config = dict(
    num_hidden_layers=15,
    hidden_size=192,
    num_attention_heads=3,
    num_key_value_heads=3,
    head_dim=96,
    intermediate_size=960,
    vocab_size=2148,
    hidden_act='gelu',
    norm='layernorm',
    norm_place='pre',
    norm_eps=1e-05,
    positions='rope',
    rope_theta=10000.0,
    rope_fraction=0.25,
    qk_norm=True,
    attn_scale=0.102,
    bias='all',
    tie_word_embeddings=False,
    parallel_block=True,
    init='uniform',
    init_std_qkv=0.0358,
    init_std_o=0.0292,
    init_std_up=0.0358,
    init_std_down=0.0,
    optimizer='muon_variant',
    learning_rate=0.00914,
    lr_mult_qkv=0.5,
    lr_mult_o=3.0,
    beta1=0.93,
    lr_head=0.00581,
    warmup_steps=0,
    schedule='wsd',
    decay_fraction=0.826,
    decay_shape='linear',
    final_lr_fraction=0.05,
    batch_tokens=32768,
    max_seq_len=512,
    doc_mask=True,
    train_tokens=204800000,
    max_steps=6250,
    dataset='wikipedia_en',
)
MLP neurons of a small language model. Each row is named by its layer, matrix (up: input weights) and neuron, and shows model dimensions 0-191. Each number is 128 + 32 x the weight over its row's rms, rounded and kept within 0 to 255. Numbers have three digits each.
Before each neuron's rows, "fires after" lists the tokens most often just before its 100 highest values on Wikipedia text that the model never trained on.

fires after: " D", " F", " V", " v", " G", "-d"
L3.up581:121143105166092151121134126135075131118094133156176171114119130097129144103139094133138137174182097197170158172169136071131183125161059106125108189104099165170130144146135106073140150089189075118088202158064179103143129116103153141176121114131129116151123084098170113146183109174088074154112140139159113109166138111118175133095111137126128124098089177139162090109183184124179101077151107101134141120137159144136124162077104135167095160150082097111128090099079091063117120125171099105132119177155077153157114175142124092138052127159097076113092145128127109067186107082093136115

fires after: " S", " R", " r", " N", "ak", " s"
L4.up425:128106118104107112114085122116182141139130142094089097162157088155186115123118135135167140113149121093091158152116149115142209095117091109159128173100137142160090152129097119172157136081188122124094103148110162130128116072098123181175197201131143123148121114132148143191132170073135129159146111096187106103171182118120107072119139174143176134159136193108095105105086144210099130087056107097112134174154129117048115153086096141108129155174093113082071105046105099118142123142142195180104172136160113147114128090115187142158144129127114146093073166080131139090112127110124122072

fires after: "b", "ub", "op", "al", "ab", " sub"
L5.up381:167097143177102176094106137070136126098152143072158127097066159125098092068176110102100129088112114140111088148176167182096090155210140130159167086124143146069140136147126117112208192111144121136148130126138130099126120112055161083158127126146147067133118173098123132166165138202119130197144125077119187121154114127115105140118157144159087168123151149144100100114139118113143144162169102117177116092154090118169129159156139101094139111222174114121134137134112127162136071089081139151100109113125118165217130173155081099091152183103089135090117136117102124153091127147066090092

fires after: " w", "it", " high", "W", "ot", "n"
L3.up636:089096147139107092159122123154126117133113037091145117119173167140101100095120154136088115110050176130225094112154194169088164171163128077168103145121093158090146124122125121160079119102181122140093145169164053173123147171140117104096121147172172083159084133068124102137140088134119062153159097134119146139081151094112166153109175127131132108119118154145154130141202188136114142044128128112106073156141168144154173091140151115089109072148112152139097210120112108126139134140117102087174146087157151190174151108128137111154093115137152117073120148141101149181137101162120147104

fires after: " D", " G", " S", " T", " th"
L4.up178:129114137205066116150147095140121122138118124126180148148172146117072117126087171122101173169106097108156174096123148129170211071165132101140128182098116121127166158099056103102080112143149129101082130136172088139135122174151079064122127160144148135125132099073118139107122105071082084142110051149130079092139167113178142036120135063127126140151084177091084098117136171187128204116112156113097107110163158104140143150072126113123092142141125117123139161069122166149123112135137124113139170131116141176133122132151159128136095210146144150144126134124154070140094049064103130106

fires after: " S", " Sc", "ut", " A", " a", "A"
L3.up709:157126174174142171114107067067186147149109093134160098157146160049156128095116124094086140122139206107129075076126121096089181108113134113148108084143196216114126124154139172104151128130156142170123143120117115094076149109114114140113140165172107119089111103100130137138088164127128179174068105136108174127135127112104190096064132118119191064079162136142109117148140158135106104167135109123126168211145108115136120186097102146150116158134157096135162102198151136168138130146142181133120072097133222164106142099156116095184160152157140145128131158175156095134169173163131105135

fires after: "18", "20", "19", " Char", " Thom", "ar"
L8.up120:159129150193145146095145091138150051058117102140071147113102091170109172187162194091125125142138150042150175152157130117126097122089132118113186120145079135101146145137095163115077138140068112151090125151130104140122105075130111151141108152137120094082121133124136147148183106133187109150147141098134185152157202095132152109107074120113137133132187143164110201124111134110121091154157092125104150173180119063114129109184088165115131101101110148140138181077117086134117121106129180113176139159107144097068118136116102060142106183131130161211099124088158067125107138162146094080

fires after: " comp", " add", " cl", " D", " comm", " Comm"
L3.up85:064134051091123146121169196139089133165112167128101118139130089143123111169149118059130101136126097197161184119153157145150154087091137104144135107154145096099101163079097066128074103153129194145084129132079183146141124149144175121114178137120158144123099104149068170145091153131102155108112096088155064085120152170130153129114156106119088121126096134159155117101084112141148150091106153131067110118127137169144105214066107145147143105067136169119120140166087180131168143134151117126107180153129117095107100146148170163100189184099096108106173105124155023123125100136174118173

fires after: " G", " J", " Ag", " S", "G"
L3.up169:106154125160159162099113148091109080188137176087142128137179150167170162125143135149074190099111075096117155121147137099110111082102100135102112130160073124151157088120142077067157128118181122135112110099128179118147088092128163105117122126147154116105095099178121118179168134092095134084132120148113146116180091158124136111154190138098080162110064115131151187120095145135113083196145163174096135161172154159132109101130108158116123076177066213100055148150150158150141091167106202154130083125144108173151162159210105151105092182155113113121102132151165115101112108119077144079

fires after: " c", " C", "th", "se", " Ang", "c"
L4.up29:118136142152109108066133123072060140157037137157113140163151128163159122167145149117096146145175108115110168160129102145125136159129127129112149085133067205168185100069119180098146095131099111116172052142061114120107077110139136139132116197167109152170081108139080139197103161098114193075142092116096131121081142149137145128140083158122144112120106136120096174123065053166174146112164163110115147156072144117168153079113157130143159133135158144138132143100153148150073122122129136166164081159169079161186141131137089152148136174105127157135102081120056098101090134154084123152

fires after: "20", " R", "18", " ", "19"
L8.up416:165044140146133105096094118177103070149108090102097153107138080123124122162192140173189104055113179088103124070098131104108151148088120090147127152128129092154121103080158083187100103136121135120097117107224153142185101189137110115130131136145133111150207096154167166141176165095098137146109182108112113132095132091158136134115073156128158141110157177144101062134164172138137141129126110119141122162185099201141077127179109197107158083081114136076123113133110134160160105132153118175069156151086130119127089141167087107178128114135158082138131112102153128122139187162121091101

fires after: " |", "0", ".", ":", "9"
L12.up646:166099105134087114153130134084161177110091114163132108104132134112128138096150196170140097137093207131135124125107146138157210143171117094095156107162118135111088125141199150161160146131164148129132214147134071156096068138132139141099172152203120190121138147166118100130088093103119117138146153122150139114098077140109099098126034091134088136100134102164139138166057149156137182098123114123177097147086117107127113105114150117057100118139080144127162141170133036138133081141128115171117125148121133107092141167171079073078129102121152199146089103154064151106126154109093141070

fires after: " Comm", " med", " app", " comm", "m", "ub"
L4.up486:086102142090052130082140102091106127118070114136114140093095152114155105157104152096147150156072133148134130081188187150120120092137101117098162150199134130088099190107177153092120142112085164130076166123141127152122112175119134089192142097158121141124149128154098196149144104103134154120144119083066121119143170142063140120186145141050106084138067184120115154121137175172123098123072110156154144145101115114164104157120088096160113086185178105157140125119086188147153140143120128116111176138081157122209106119163091092147122183153117115102165122089211058147116115153138113113

fires after: " a", " c", " C", " s", " than", " sc"
L8.up404:147116116088130215092077193110185182145126149144102157118140075152088114161117143102161145160093177145149108170194144085155152128121125171132140093148125139146153135187103153103171126022153156147166146158118116165169171080148071143111127156086117119147070122122105145131112195087083137129113156113091114114146075085112161161147123050106112105123114169158110102100127180197144137111157181151103101165056136172115122075125150115082129141148123136129155148117131104160073136114100156103127072079129159140161111143099112122123177100164098168104086084123116115164193149169112124084

fires after: " Cor", " cor", "20", " N", " w", " D"
L3.up635:140112144130087096190148085115135108142173102138093105118096098097133156131092127115112105171177159102160083116128119089164145176165128092140098139118144149169181154120197145118117144102114156131152132105209108083131100086096147092139139151092143064098101152172117145152184143109124130104162092186167130164143121195111175082142081157115126147085144100135132139153203150105130113120129159104163110115093126131156098149165114177217199081108056185099188124153165107161131052125112084097116115134091109123146102116151157134162122064102110104101163120170124073167104179190159158129

fires after: " S", "S", " O", " As", " s"
L3.up310:157167129164107118128153130071121104120111153142093111143161141144132203075140118178026146162115111155103163140090153124166131130094135138080102139131146203150172170097201109153115125131136127157119157120098104164109106176083144137139141160185143091126109152138155129164131155148067126141107052139121079128186108140123150083160081159083162137169174144131121066124065136085059109149118142101103120123097167120083133125118165072141084096161196104105133100170164165211119134120080191118142125151167153114132117151114101136149213164134153130151091135106170169161153143145077140115

fires after: " L", " United", "ol", " l", ","
L8.up808:123080137097164084147092182102151167179135163153175088082171065106094135092124147096112134169109131118161148161081156188140129136141114134099168205215081156159140121092170142157102086088112117131120117158133156141073141145160118142175137112114139165151111112116074148118129151074070151099146056148157138118083132133139182134104073110076127098111188093180127112123075094093075113120150115148081118118088150107182154106122129184122137103070116173102107122195077171126163102084108091156101104123096067134158149130133118150161077163123121145129162062166160159152157136122093106140

fires after: " B", ".", " F", " ar", ".\n\n", "A"
L5.up411:079093087129166144094151110103155105154099183107157092178102141117134092155164128149094137145138101143188128143158141119139169155167034125090085080142095201113132208146147138152095092172082140086105154123158109111153127117225141147112135118106131143134178112146144124161099134092106114161156113119113149183135125146149152065107105135103085096144072153102096066103088155147175118166163083156175107157156130157140115122089132147146056092108155138205099146142152084158130084113086120080166143108162129159126123174118100134143090075062109125133102149156071164128134145053111116077

fires after: "20", " ob", "D", "19", "b", " form"
L5.up32:148085154136131226116105137155131122098082090126099150094084173156118126150108119177138176143072090084162121145155176136093169130094156110169195196118156089158111144122164149121162166125130130142159190138161131195156123101118145073165115094149141151151146166117159159131191142144122097124097120112119151092162120148117129080120097149158153092112143185122118101117058135114144186180139097112096095067148128178148073121075144159104132160098120131096171081155093163158116125104111138111111182207085150149088128136134100146075141072110179108211098053126109129122129094100131117084

fires after: " A", " H", " T", " St", " V", " Ch"
L3.up290:149122199065133109101158094165194085180133121164083149155101137112124130108161142077136132122114088176152147155143086170155119136130123124090067107130144118109089139116112079143102149146081107107154138134114191104132085178091129158124142172146150067117159085116166162103165144093144197097139097137155077146101096211079121119131142089115159109100174126111117148135174149097148167157136112114139071152129110128095170066156123165161186114099152067146165173135064115095084137139144145096135179133145097108111097158104157173157165112083095058035165165142117138139154078116108157163

fires after: " S", " D", " L", "z", " H", "ou"
L5.up415:145117205125093116065131124096169074149143163139178159146161106116142121200091135130148128125071076077137203088139147160138183126116163078126106111125123131107186176149092144146097077171088082070147131134071161128112105107137136162144140132059103157129080125117151101130117065149142188161134104148103163149093111146132090117079121217124147100134126170103157200159118115136088073151126079113068114131154149185121120088089111108067125099146110136084172145118162165089135187122154145141154132118161091119085125189129102095113107115132079168159119163115113196154125100139138103126

fires after: " m", " M", " V", " T", " v"
L5.up468:106125123164118135137180090152125102091142133163115167133096164152108100114139113134147113117123137191168169128130147134120074147152126132182101184161102144153162103149177111152157091115141135144180099135141126110132161132150076133140156086145116095163147072165178165084119141132075168109095146131128085167136084138127136225087153119109144143155175109176145071172122111067103154125126087076157022131157143115116123143133112155080100088122136124127101129046090184120125083091180083171136138127132085177144078227114107106126130131116129147072107155071149103099176130100101132047

fires after: "ed", "ced", "ceed", " c", " C", "ec"
L3.up345:093196153171147074155125184090118156132124136126133150128097111117140150150124110144091206124162104157121122158107114130136185137144176097146133114046067158111119122120144143131198167140162099171113109141075070087088175160018119177128140111149129132117096079087214067115136140084166134068072132125138153139100112153121159069124111121149163121138170194109058081147117090121131143115080171073148172134169116137122153097100185123176165182139126103088116128132122131136121103107092106165133139133147064098137120165183100155128157151127149139135117130087100098140107127150068119120

fires after: " I", " R", " O", " U", " le", "I"
L5.up493:167137102108080147148137115123165085149123131138135093101108081149106129062158145121183129157113149105164124121166117101133142148080093114136137115156109120142163167103122065123113109123124147078163246114167118191158134169145081128197144130196156114113120129137127146160191074154057092134128125095187164077134068186131113125112171148136145089144146106112154140161097112147100077160127098126125091130122140162180065093108113146132166140125113068100163033112112115186141118081084124150098159155086099147144120089094099125083125098084100094181152147171094132138124078166145092087

fires after: " S", " G", " F", " N", "s", "z"
L4.up35:079116151151103110100113094126156091150175093106115112121135170095194144062059149144155199086120080058104133122121144113155105186165096110122054122127099129100162151137065095104071103149113117122105130132080112093132145139152135125142142153170133099103087146164161170186155141084123135179093173104172118167139164165113103122114105160118154116177144149110156144090070165121119104113088137162098094078160127119148101130143099168087100195171096201117130069115156188104107064133146160129165165183157100128093154139106127106102128078132186123199148187141127164147131114109118082115

fires after: " C", " H", "ed", " c", " w", "C"
L3.up259:113151167142160140087177124130165161118102114107167145178055093140169108156168145165114126148204219137097126203154138163155186152130179101121136138123093100114111093101125134151134130123126143098165088116115113150076146142118096148107136109129150117112132096115122102110156160071118182139099142150104156209119178139129124116054106077124084085149135128126122107087088079140167144141094151077189118180128146178108109112118090152141134151104149142109123123105128121051096057172125120170155119150181128141135073124122129225124116193175107149109160161121148168086154116092076151195

fires after: ",", ".", ")", ".\n\n", "w", " were"
L8.up508:128136104086109169091187178122153180122154228137133113120163112173152102091100095158144178127153118146097100155114166113163178086085137165166109106092106109085100151139175106122119115166120110115141149162206141137106180096137067074116015119172080117135137113122128114106126165103096184150126153103108167113134113113143089089171108144142153128128123165115117109141088119128143121163128099151123114133180139086151084129147090119095103080132125147105089168138114132148157136118136137119176050164150103117150084117095093084112123053183125154163115155185097096081120116081192082053

fires after: " C", "ebs", "C", " c", "g", " N"
L5.up554:092127156150105111156083202130135149131107142120086218162140078098160052061103135086181114109183105109111124074140075066155102107107122125133086140134164084187159158149102190138102156104111144153177102179109108119101188091162157110125128166074140088125103099161100069085185173087143143142160107086102103128127149099142137091121165145157142120077103106120110127195149160100189177132119145171038076156143120093124112135155124174115080127138078159128165168098122155132110167145136118118132123116138145126103114171130174088092095093156148136128144095109099174093134118149093097099

fires after: "ch", " T", " St", " f", " Ph", " n"
L4.up368:134081113121091150078108069112143148195114137138178090199136139123095203106100121148126134134179101098177072156084104132118227105127133164118147128128127114128047146117100160100146167118096141096145127163138142087091092153136124216120122079148103111094145073134120181146111122117131150183181065095163128130132105176116113120150137138095177119086122109086152087110183130131119162171125114130109106116192107119126135097103189133128162106106098133083176137159108113159045180197098142108106091065071161129173121128140130155093099120153129103130156132109172176110150125162147093165

fires after: "-", "y", " C", "C", "ie", " Co"
L5.up551:133140185101197170094096101153165149103141045109144120162104119166080104105120139140137151165156128135139099132112094077153163078124153177138113142128141093123135146124066139143133090136149086101148101088132142068121144135118120136122119138146185130137152141076050105112163160111091116125085140112128072144164122179099149095175090068212165154162122111132101114076168101160189074174183129140120162125172178151130171095186121141124143047101054119154079165109125151119137189104123093156093154114116071172148159140154113073122093135150160142153125145118185181115101116139105172101

fires after: "W", "E", " E", " Wh", " T", " M"
L4.up150:097112074133128070126121156154192153127169147154126095158131140122110127087146098146195081107157160180132144083068117120114138178173109103135109096167154113106110137075148071123132134100145107152147141129144170171160185069083070108106162129118135086155181095151101185094121104096083145131133174128122138060175140175061145129092114098125155188147147132115117080126126150118139146099089139157169074179114068120116095096150128104104133143126163079061132146018171150109128100117138154156154163154082099130169143127101182083154112146108092111131148139151132134108206141132163079075

fires after: "19", "18", ",", "20", " wh"
L8.up766:112170081143152038103107167054129080127103150101143103103077112072130163146152115057178138157189152177091109116157123110110177119100088140130120155159137127092163136092126140153081157164175198139196087168152139158182089084144140130139123177127176186146126109088184125086149113042123144131186175104074136144125097134101145111111102107141159137076130111117113136111125126083167103114149108100198126169116123164100149111140123163106146118078132175133139154100169089114127140085133156108156185112170107108143101101169134098140085121140153146165142108036155085117151159150125161108

fires after: " L", " l", " N", " U", " direct"
L3.up651:084115085184111125154155121094143177134151111158157112114201099182113143130150151121083100101082159126131127124140151225126166179137143139161156150129085156143109109102160141133139125121142161114161127104087085122124127115169104158145061139122138152180139131109127187086122154087177140105179126120140169160091134123069132155115131120193101125121122094122135120204131071098189127112145115115113140071178153091160094154168094066190095119162194140085177061150178163123167052073105101104106100140147120096109114151152142114138131118103097167086125089144160100108130170215104136086

fires after: "i", "ri", "ro", "e", "a", "o"
L5.up2:078170115162129116142118177175140089118145142092134220125138081138133154172165139106122118113182184098175159098144192142152158115074109145149085047132118144113134157137129098099147134100107136103104158150143148065065139110129092107148090087168137118106158140164171089139135103092086155188152209117134144113127180159130118127148147121182107081076115100131141141124105118082122101151072126153129075083123128147156113117142158179134087168109180137051157122130200193085115117060154108149135168121119042121144143099124102134076101082070162123157098090132142122116107127131097159151

fires after: "ed", "ced", " W", " O", " the"
L3.up248:138109117176126162142127092054161087111104139115161101135099092111165104178135177150096152119158157170098167181127090132162141150125109115115071128158097168134173127186067070080119152093096090147125089150112097115079204118071080119135111145161153143147124129108146099129114129106157188111105144112150101151161068059123175129136181143154112104110107140165145056136201156121125108144088112098091161102141117182150137116122105115168124121139134147110144160125141111090150141185103094147152065089101143115172135153165191125166202159080172129147099136109061099107074055146104111081

fires after: " U", " N", " Ch", "Ch", " Qu", "en"
L3.up795:085149143086070090186115106095154152102213099186146095100140113151072101097105113089123121063150108188155162115139135140085132155138112115150129114076122106154122129103139158140173071099132174086136129142137118085182140142100140137139123167151203154185113134118103120103109093131146122148097058146131107095102123119106138153086130084151147136137182160105142150158088163096088117147056150112037075081140150073114130185135138079165111071178110153127208137175098136097101142112121101174156161092152148138184118184153151149125124166124200109128148101157135090142098127122152072118

fires after: " tr", " C", " U", "ode", " d", " a"
L10.up411:127139104078095216140133121151136166146159115116133108193076130212161107118132091163146129102139128094146178127168129130114142148112091100124134129156095122091108158077144107061172063118091153079132151098099138082119172113161140115078186208102094094126092126111108073161182126102171134154174053157114137144128115109138107159122109075115162089107139128075127125122185101170139098143142172124112125161081080083071122171106092165165155139081153150157169098142110098121112130148174116172106135125063125098153088136096116153171118135111131122116158127117058122119114137019141156101

fires after: " |"
L12.up324:171148141125109102136213126116156135107082144082110111163126169119102138076133132099165136175137216053133140124127082101148161104106107078090116136184132123133119133153115153140145150141140112127175121127154091152169097104122097178156132079205120150098177148088145115228140084150136105106146189154134111110088100069125084157158123092137176153158182124130153153127102138159124166139102166135124144063120141078117143112132132148087047105099177099109169110104174118148162128054071175101129160114136102117133106134122081148130164151143149140149086124116060145089145173110075098054

fires after: " J", "M", " S", " P", " M", "m"
L3.up53:143147135068095116101139159121107078098136131124118110129136151135145162112056120163116126147117135111107100142171125118135106095134141102137126137130081074097096190155187100103135179052185102128180140120076148080101150100147131125098152071135084102132187133146138127181166114100163079124108146099109129121136154190084104102185107131116113121140146116104188176169109086171120103190076201112114077128128105112132076180105160173095091078125184088116156123166143185147143127167063139142116077148131093104119172062144094125137130134112097106164177112197101090102087146055132086130

fires after: ",", ".", " and", " was", " is"
L10.up538:154152174143130122131185152134072080149137153120120085153173100162130125170151100171092135133071183082112176120158122109128157181106161141135108128144157129146093109199165118121146131155043062122082121150152121082167143091175158104145072104139121191134125098140132160135141134099127149113131090156127158134113069098086111155120076159069113128116165122128191179149101162128116143129137128120108189109087109142131116082131115142162103100097191090118165186137105097108172207052130099138173118128169085201143127124134104185117150145072055145143155134076071126141127157150088158120

fires after: " |"
L10.up700:130075140141103122088122152122113051100136225120061068172110140138190119173141142105169134125123126132135088058135119131106157093075105034081138106098121171115163086130202099104176195133135124127101150155103102152171140071151130145068110163148177144091091093135137151160094168135153084182140124114094155147117096145157125107132139100144130151155143138161179087178086107163170131167089174056103122113125145054142108127123087206059115126143111115120168111176111140135138111130144198130099102174103129107144129139136116144127126100121144125131104165134078153128170161136117117085

fires after: " ", "m", "y", "-"
L6.up414:137161213120107130104176116126148135150123106109168099134162119166113126128133105166120151118097187135099156049152092143078160118107149142153145154120186108049149162103093113167102174153052122158112166093080155102152162139110062149172120116156123126099104078185114135054164152116104085122168125126114093124156174146116147134112100118109136104167194114139118148116143146135120088128128173170143196124114088102235111109102105125189114144126097154157080125109128100137081091113144112143118132070102071134152111109171067143155072166168178121120131116089211100101149156116084123148

fires after: "A", " A", " C", "C", " a", " Roy"
L3.up670:087130159129195162158096148095069123139113121081151127195094170116111128141095130124127159147121144135134147149126162160094207128057179096188062097119127152126199112175122149102149112063140122118134150071127121073111114109136134112114134122111122178106178083099109128178117100061104115125113140157068146152120157070128158086092112116129124043110129089157103114131112150176126115091151091132132085134103105097101197159113134150132096131094119107136179143135150102172113145136126095196110103158151126156204206140159072157151104193160147156146105075121111149113133147157213135138

fires after: " S", " G", "-", "it", " s", "wards"
L3.up511:086191174160112148072114157192130119124134096095120102152103084146171083125120120143173239142134116116098126125080156153068139081157117137148132124111148207114165196156145071120148065145137134069068151096165075078113135138112105048136125121179134122148136131124179101146142125114136131100140131202092104084123090068079168099070158123108145137152138117156133146103079117120128165147124081120090104148123178125096128071086090095134132144135118137115142089164094158141118107171166160116182189182131146198123131087143100123128105134142105093184077135136163115136119144115167124111

fires after: "20", "19", "–"
L10.up948:143096144065156153159108099133112105128130124103082155139093089122060099140147143179110131142111139102156042138121119105128080161153117110092124099064155160175146099111170163183093104160126136159072104131129134129138198159145172086070119126124082096150167099195134180149143113137160103153130096118050086155176132157126154096126103183164135110180157116134094086146137123119147138049111168124094078109135136151186082161135148120145193091138122144081136103091113124152103131117071103133136074156145090166124147121172124207152158133087134143144115109164053120080126205090098143151

fires after: " U", " A", "S", " S", " O"
L10.up312:126111158083093160088169166091127153168160125148096190135137125122171133164092086084121092076112109149174150047181138124149131145093141139143093192183159130134100102156144152105097075165121161118087150168138197130151147126092152196074105204155158082094182144141070150133126122123102122146126088135100081103109153166145162185093140103142121115052186096114137128140123112115088097166177160131114101147126109100116125158073109182136106179117112135158151089133156078139116138160112197105102140087137136136102096143068206147185155133092126142086120097143115098058130119147151119102

fires after: " L", " R", "|---|---|---|---", " l", " min"
L3.up41:095122053170156104109130118129125153144114128148186129139131081148126097141092130153158075112138026026126099135099171110132140116141039117151125133169112136144105132157081129119189186092136071121142101149110123073114138169121064117138129174075160152103116127108123190179173116098153156143142116128159149194141138149087162141133147149153126146167119153120148166151184110089174153106150157054086105161138119098167097093160103096123143119165131122078135152171113145114142122090126143149118112121181115106072172158165135110195168170171135098086062071169131165091133130166111112109

fires after: " L", " Le", "L", " gr", " Geor", " U"
L3.up304:123137096135128090103105153141104135069139130155152144099165086166163127079081170062135145114080138091170165102196132142147148145181150146126130172154117153081147105136091111137108116178111122124102132087094128096140126138186121125147122184136165158175156145137099133184163169125093131151105087063134097142095120124129148097113116096169101097114127149129138062111072109149132116096204104158148179137146165107095136140158028120104127123182190158133098094123077170195089113137103168159097093166109110064150178105141135159157142164104087179124103081194063077141139091110108084127

fires after: " t", " T", "n", " Th", " Sh", "T"
L5.up67:091124125145131123132151104161124081150117171118153121162118156139133209131081174156122084094161169087141114145063102202116175153092142090161158111172074182103151161106089105184091136121169154130095136127205174205106141077151171164102127127146115136092161104140138134113123097164098158064061145134132158105118107125113097149149157065127173050153123126151123150161158142160169088070134101153136118107183146140107151097139184128175128126132145147112157123177103137118142062135096153138108147110140103175179076163156092123063107132172115162116108055166166171129129134130097107084

fires after: "19", "18", " l", " L"
L6.up108:068109108153136150100160131062066114120158121122135179169083121146122140107131150174124139098165104135161149114157095124111135158123172087187145120150172158137145066172128170138120139129090075064118055116149072171160085116091090102183079126107095202097115158139105117112136108113175129066128136192132143109112152069174096119108128080153138111107156137133037128086094165157149158123148109146114162131140143121106109173107146161067117134145107169092143116163119136129142058128134106114137137137127147084095227154140086097118140160183158124190083089128107110100205142117151083139

fires after: " M", "y", "a", "am", "e", "h"
L6.up17:096126141139126144114097152203130126090107132112131135051115160129104106090153117186169125170178207133112135135129187145095168092093131143146111081147166150098168138084132115160145133131223175109135158163134159095098156113131069171093113106134176097139113108103179130109157136100124181145117161145157080086103126136127118112150134148161136133141095135119145097119148122115062052139103129171172125166087094174088133167113135084126098106081174097063114032152147190178123074062082116144114161141128053163133138096130137131124065129148138098150142075146162103143131134114142129186

fires after: "D", " A", " K", " D", " T"
L3.up890:144100137156101123062130125174183113179144060155070116134066204100154162185149143118142149152131143124149208133160064141199145131068071104149134117120095093107133143173146072117093127074129146138137157075102131162098164174064096143098136139127143140157136122109136147111131144100124061107160117142186120099105103152121185173165105126126136134124160085110130119131137123146148065147088088171142102160154128056082175103068091084057111085060154127193135106107168129137125134141161109112182112115109111103091130180120138121143136141160129143090157124164172123142172162103108098157

fires after: " S", " s", " the", "-"
L3.up272:081157142148112062145124130058038158154113149070091147152107150139143170102096122066126171169142126158108124103113088147140134120086128144140113159181169180113141147117138073106142082136141149076141159192177108093163091184081136117097106165141194066110141112166078103129111191121145152056102153107106088168141185110105105113111101165149164098115179080130140113102137102104108181109138094123141120119100096137143142087067118160172125119090120104139108086149130132189090138166161137059087162130231160153111131105151102160134159121094130124128098144078169081136143122123104135143

fires after: " T", " D", " C", " O", " c", " I"
L3.up612:113123129090140094109074127124161157164160145197165097165115162057143077144129124125098140172154140126193154108125131114136128197091146063123140182183156153144170100061154065151123129056080099096167164097115086117069138180077152149165125141100164126133129100084136122132088083111111145157133096159158104131206129120104174141104161078118126164168146106117124128074077187154105109138132134131102109169108080151120121139148167091159181106161129139089151092167125078180170098127082110169128153186099108156112095151118125082073129156141092110132177141091086176168108171134134125113

fires after: " w", " s", " T", " S", " Th", " H"
L4.up923:103147091159153174101223137227156071143181114128144173166133162107109123099154120062068119106163149142126150112085141104145108136127110157117125131139104114080151164084091095123107140122162129130190136082143198096096107153116121115184111163102110092101078153141072140150123105080148107109203138147086137111114167131129124123132104105096179102137119162141079123171144138122155074090133116161138098109091190104149127111155155173106120181119115158139158098112124112154154177139097107138149122115142063130122121151087133146111101117205141161183055031174152107138113129175132062145

fires after: "g", " g", " G", "G", " N"
L4.up261:067114138145069123117107064163176112188096140127082174142124095135192080105163125120094140162078111137140119114123074088126126108148127127150143113138087146145142118112094112126133138128202149191132183166124118117132129079140159061140106161196136081124112106199134147146132119102138103192115096120060129154175119183184146171150095122104168120100092134077093135107189114132149094166106195110093074183143193082101076102112128088114134113155133155134140105147159190136166148137081137102134103155104085120131109110141091131079180110159174100097114108125056115137122154198147142096

fires after: " W", "it", " w", "ons", "ourn", "duc"
L3.up157:152053156144148091119145104100103145068111107131113083147207108112148074119118211101100143112158052069189155148112101117146125148116082075127113066061143150077191149102135108100068143186143135123124137115155106146095197125096133124141175182103125114133111139145103130175116131188104124179128149124133154128060077057139172109180170134097187121119142142154073127108150130144098183125139128121137143102141130107110124111126125193150154060133090105148144183124113132080125131142121133094152163167147188179110146180167099074163097134138148131120131120118109120073123088127087099109

fires after: "20", "19", " m", " dep", " comp"
L8.up548:091053151161151212075126120103097118050096184175116162124094159136108177198134061176167170130138122127103122174137148126151139161070110100142123116154137109185179165165189095128111069139141126090134159098154096121122156101119134066137073146145118147106066157120154127104125133115126126062116127162142079107093134121129132152097150106114099115075170178181148136119169114180066182159147156091103117076160071127140089138129079125137143114100099079098118174168152116096098108133166121146098188104148153089130104150179188142148146143095111103101090114159142123130099121074150140158

fires after: " H", "H", " N", " F", " S"
L5.up615:071090073109126110069121084167100118131115116100124095128171092076126129155127093244130157103157104116164138166173099136096123141118119147121087105165126160108152119124137105168129042128113179099151149111055114079182183141195106182112089101143165134183154140153123142164110117163179075113168122121136102066096207113112143162067144133139121132160155137139129157131072152161109124085085098168111099128207104121142123129165156117102119141100164155077170092108136148133128159145188138138175142192177126145137075125151107134073120137129119117130148127056125156111135141159082117119